Part of a small language model's weights: learned positions.
MLP neurons of a small language model. Each row is named by its layer, matrix (up: input weights) and neuron, and shows model dimensions 0-159. Each number is 500 + 25 x the weight over its row's rms, rounded and kept within 0 to 999. Numbers have three digits each.
A block is one neuron, or neurons of one layer that tend to fire together. After each block is what it responds to, as a language model described it from the Wikipedia text at the highest values.

L6.up57:506476461504506477518490460487504512521488483502480487550474550530498485529501449504503514497507557522518435510509519495428527530474499528499461481459501476491509475535456514532479486498535518538481475562487486534568508494482501490487475514503526469488504492488465547496499473466471496525513493501505480478485487538522516502475515474493495487486467530500508542481514545472469544521517459471519519548509515534502514494498466480530499501495502518513548515475500469514487504495495511
L6.up164:507519523509486479485502474439540522473508523523450483551482488521477523536521498462464445502477527489484506541478501513540529477485501502515484500487474478493490470512530505527457515499477464458505515521563495511522476506483513536510517508512519491514533508463526510543482448470496522500501474489516462511488531529478490529500517512505480469489512533465510507458460471516473529517477485484475415507484505534492472510516522488509489556514464513510471499538518511510464519498492512
L6.up294:525436517497463488525464491484535498488500536495517457522446522532550486548504462512469506515510496494474495481475482496528532491523505495529510496483509511467514484534462528476486499495471440542486513569516484507539517480545472487555520466528495500531469499531462486506490503493467524492463474485506475497484508486483473526470513521479481502520487488506528526516496506510491506483512516474483514494479524480508505543532460464514499551559479469511477516488492521459494524503510545
L6.up549:484552490487499517458520474492504513480476476539538438504506502463478481532462562481464484499509505536478514489515500479493514518510519445492484466541519445538507538495522518498495527484511542518519471476550480491513510485535486515490529492519469497469501460471527511491495527485478474497488517512500490477497482514497539454501478496513523469500503508504475494512480510481520499526540476477431458511529505482507499517462545496534501507561480509480452487470473501480517481508456525
Word-initial fragments. Short opening pieces of words split into several tokens, such as tr in trust, truck, trigger, or ind, st, pr, av.

L6.up245:530490511486488444481474522517519509518497478474491530503536500489550468525538499465535503530530448514501531484500483521484513483515532471495494525494535494448507490482482525538463498502463535516465507494483488507503470509519512479529511498478558513450519420470463507504519503487483542457497523521494514427485512510494515500448520507507499505495456516517513497517453494505478475509481487490530508482459515538463524510514472479527462527495485511523535507487516504529488496477550485
L6.up373:493527528467495522472499561480491565486499509491487488473514515530511481503501498526494475508480492494474503489468516500506474513500492488548512478506491461497475487476496492502498528516479495520510479483514475505472495516480495496545525485510524486504518472491497506474521457511489482520498500534573556469518483480496539493522514509478472531512486464534569514572516534468505530533475484490524518533495527500465538491541489469480504491479440459527509484459439506496543508520541496
L6.up528:501490503498474482518478511496515512513517511535501486493522502514515507465495551518517483505522483510458500493494529534535523497456513482483439507505526513473471484530543514552448540541530492464524495492467529473511463509457519551511511469487512516448498508498444535524498489481543476510505518508508506477498509462435475484500502511517476521470456471520520466510505518481535549499505533552474534490530509510528536499504489493479473470504476495495542502448494473478523489505478479
L6.up540:527493499506473531551544488514487513526462480450454482502499525489489468468495515542481483491489435528521468466516495538513458506473504498554502516489530513498508522478511512455473503516510506478489495453482472516489506521510535500528521486516520551499509462454499520476514466480524469501470522482511442549510467525496522509458517548495532505510469455506526495501533501483536503539529510520517497526477505507494544493475492515510501503451464544484477525511484508467509482529505503
Second piece after initial J. Word-internal second piece right after a word-initial J or other short onset, mostly Jud- in judge/judiciary, also Jul(es), Jon(athan), jur(isdiction).

L3.up375:486492530503493497501497517496483529513481490497522556497507530463542551500461477516511539496523449501497463476513449489464470488500532508513476494557500491487527502473487501494523513492450506473484531501477548508525497505446509495516590525525508527509497498509504497506524512499517502507497488470488575506438511503498482527452470528512498475493484497511549484466472544469505497516467478521517523486492464484478489528553481537490510525502498491505480527477454488495489500503522470
L3.up500:454485468465544489466486508520479528483516471490524562478480541505524501509467506522478493452445472515517534481483474441489505502508540473470508513530487494506496522492506509504529487505509470551480521479514460498524517504425497501515519510523492455505474542526536525451514526504485530515520489531481506497484498490476486510470520483499498494539519479545506508448498472522470508496494529529525515539481486529507521496534464492487456516499516480495497557500524491536491529504542506
Proper-name onset tokens. Tokens that begin or lie inside a proper name: "the" before titled entities (the Shrek franchise, the Billboard 200), first names (John Lee Hooker, Mike), and "in" within names (Pinyin, Binoche, Finland).

L3.up229:493458479501491468528498515478516480498488545472534466488570518506514450506504480534463527525491532480532512477479524456500485483557484491472526496505520511496507487519487499457499497512511472528497536509522484483526475492510533495507471574467499511474506534522511495501488537517499496487483536470508534540495496516481505491501480492498514523541496467474503514408511527445507511500455502471483492525515517516539489528521532515465469502548479480509520537504469487473477486478531496
L3.up328:532498482505469522503506538537525488465487526505451532460513458532548510457485522490460496537513520464489509512527490502519517536484528470459476524507498500522516483450449509451490514494476529478487511521513491492544471481524500519513480485491503442488524517509525497489523492540516516500489467506503482523515511511465444489494515497492548536535485480507537518476482484489503487525533522498464499478469480506497477472461519562524446527510500473527484475538467508457509469493484512
Word-initial g token. The split-off word-start piece g or G that begins a word (g+et, g+ood, g+reat, G+iants), plus a few whole verbs like go, came, returned.

L4.up140:525505504538542471479481466505508486473467432513531477493500526491511490505475505517465502430541507455517494504500490501518469534494517450543493488519477491480474485548506468526518479492447509493492549503546485458503517519548514475466516483493508547479554544509508525492502507511502501510513497527508493558488479484513487474521523507501501501515511507498540499458463502533504533528514520498483548475477491518457502501505500470485548514513511486459503485503452449498509488498503537
L4.up182:458475491449522472468479477508481523467508557499452504510474519473443519508516533558516476498514455513493528540494496470539472484496482497492522493500497487498513500491511531495454472482515438528495508480475516476463491501485535508487538471503502548502504506497533542519518494544529500545526515508491508512489528477445504492522531536495517479485473453490492515492509492498518533547435528505495502512544513496514502520490482463462478516510509495497513513540478469506499459479538485
L4.up198:506483521478515478519490459517496507513532467512510478457523491458528537518495507441547506505485466477475537504520476508515488535501500509521501501521493496497482471486502481513472527468494546498494505511535510475495540492513539495476469469485490492514531494473483509507512491530543506517543505511485484464505524437475513536480525482461487480529523509511530527495492514526516562515571481511490480487451446464464518496476478525483526497503466545504520531479519487486563491518456519
L4.up208:481480489510472533507503474488498512499471432525506468481526506483526467488500519483509504512513518502474543525480512538570514542487499490535509511490494494522455447522501494489480473505481520512528484498518532489471530500449468505477476483454471497531539544490494496525543493518509504500530472531477504524523495478449476528478563532478540521488509474499479533515490519509496548542476520506494499530532487461488497473524511463503463478525505509481529498499489538506491431492466491
L4.up356:520487513500480505494507494566495488523512510527511541513507499467553501510490483491506515516547514516468485510524512484548452473493534507513478506502495482556464451521475511497507482544492515495516529525543501483479500502505517501502486534504518486514520514507533468479482474489503474534520545459529494467446431515458480467518510531456510513507511453532451515532476469486523514524439512510477462515471479497524465508510498472488486508549461506490531520495531508482502497512481519
L4.up453:490492516528492506500531479491477471486483468490539524491500503481495535462502529512467505491478537496532446545456501439508469505534468446529464524486526487526509502500504526499531464495499523525512509527545522462493499484544477521471497463537530482511494535526488465535513492498478524513526503428483494489533521492501492510495494498474457457495488473506517521522509517527497477554484541461480478532531498510559464490538456485505519487505513474515512488476500510485508526494540502
L4.up459:519510512541485527478542504478486528489485505501490510479461522483524455479500476498475494504477496489496489488460496498518483446512473505529507467484448488505473463504496519496522550488519488510439513490523488455499484475496540500516500528538508510482493498467509506473509518560522511479563480511497469535538527515473471548471524519481526535459531531463525519442487482500533516541505506543499534551480486510477486504499517483516462507490522485496530481502487467457464510458519497
L4.up466:496528515471462484526511500557512481494536464503471487514453525491514470470492499499480480511461540516476511465491508490503533486480475484532480515488499499508527490501443489518515514497533485528542496471504538480476496495475495522492499477520507515499534504496512480466494488515513533476508511524505505460547520501435511515500505458500555540513466458493521495482533486491554528514494526471491519556489507508475462510499501453516514505489550480456461499462511504489470458545551456
Word stem before suffix. Word-initial stems or fragments that will continue with a suffix or more letters, such as law(yer), football(er), new(spapers), open(ing), W(id)th.

L4.up70:480556484520530466488462527508463481499502468518477458474530476485541486471504471505485503480483498474506518497518544504541538501462449500528507506501507531468467502493487522552505511482477480545516454491484514480514541488495484500484495458475515536500509525489473527495508484505527500461525540561532468501543465482486540493521509531509519471481486460505477480540494509426500491513473503488467532491492470510527527522462496516481499477484526515531530514510509520487497478524459533
L4.up89:496513436508526457524529498508518476525511476521512511521492523538533457516473520524539510469535487515485493465504479497491524472479489512459490483503493500521502502502494477483486522492484481529480487523477516501490483472518506536478564529485493508512515461505542459505469487495500525504455549508423489508543484510492515467524485479471473502468480503500533513497533485504494489486458481486498527517448537456476533526528444545501516532487509466481491524551492498483512489562506511
L4.up400:524487489465493466520548478507542471523444500508510510490491524492464537474511535534507467491498446502493502469479521488511502497497494497430484506487498483507528498509523527546540489487489487495552475454497504508508508509486540465482485472506487494500504510530487530463478541534501530490515529517519481463478513503459530463510542479516486497461520505497492476531554473480513513466517508505530504545504446507536511514501488520500483494499454492455492550452496442464515482518507517
L4.up487:471494560502511490497528494471501495501500490539477504513470574470508485487463478556499535577488495505448516474473519520521504489460573479453493494520502488506486519506496497550521474493500494522518482484505482469535532497488495479485505512477466492534514480491520551500495492525486497530491495539487495508505495454522493489511506466467517493528508495508487520444508483496503530497486508590521531505516469512476501442480466513481508507500491491493502488539528509517512493547509476
L4.up513:499529506494536506491519481495475459510511511471517520517479515516494459482515522479505465489485509502486520516482501511491508496501446494478482490481504492558478486515497543541538523462458459517517492539525502481498508506513517521514531476501477495544526464521484526495521488506530508486555501501463446518519501498477476464502482453526544473479493496506509482492476491444530433509494481500463565482480526474529543529543500545463491500538536474490535529513502483497477531532519513
L4.up530:469498503504547491486500475503514498457481487483533470553526452512492495481539506538504567493497513525516481529485479465520440509472480459537510515515505496501508495508513482518508447481432530500471468540514473508502535465496479528531470506498490476515495507482517507479518548485500526495490477475483526559529501472534490514448468495505532502517461458490526502473484513529480490480503534463483488521503499483462511491514522477457506491505447451505486530515506508498522519534480518
L4.up566:510509491498536475526497524496528450512519515490487435481491554524499453506492519511512490513473487501541459480486500514506509477511524468447499500461501512463500505486475521496486483511510502488519466561505507541468454513558470494468485504497518488549522475519462534534493513519532491524510532507529562517484519515464472460514473509506483521513501507495535509491526483479528494467468487472485492471462480546505524515505491562511503475535509476489530545504489462540508514483521499
L4.up633:517480475492521485489444454488521518503532481536498509489496510491507494512514551528481516496503562532492484516518513487492487475538506468494443457480495493494511463484523533453473534520520472536478483514487501479452502489439527540525495490535536507485479519535454509490480504501517515512537514530492533543516490556415483494501508500506482502507509460504531506468517508489501528484522480492495517519520503524514539527470475525461484476443533505463498507489519514485516492484514481
Biography "born" token. The word born in biography openings (was born on, ; born 19 August), plus fragments like in, ou, otes inside names and words.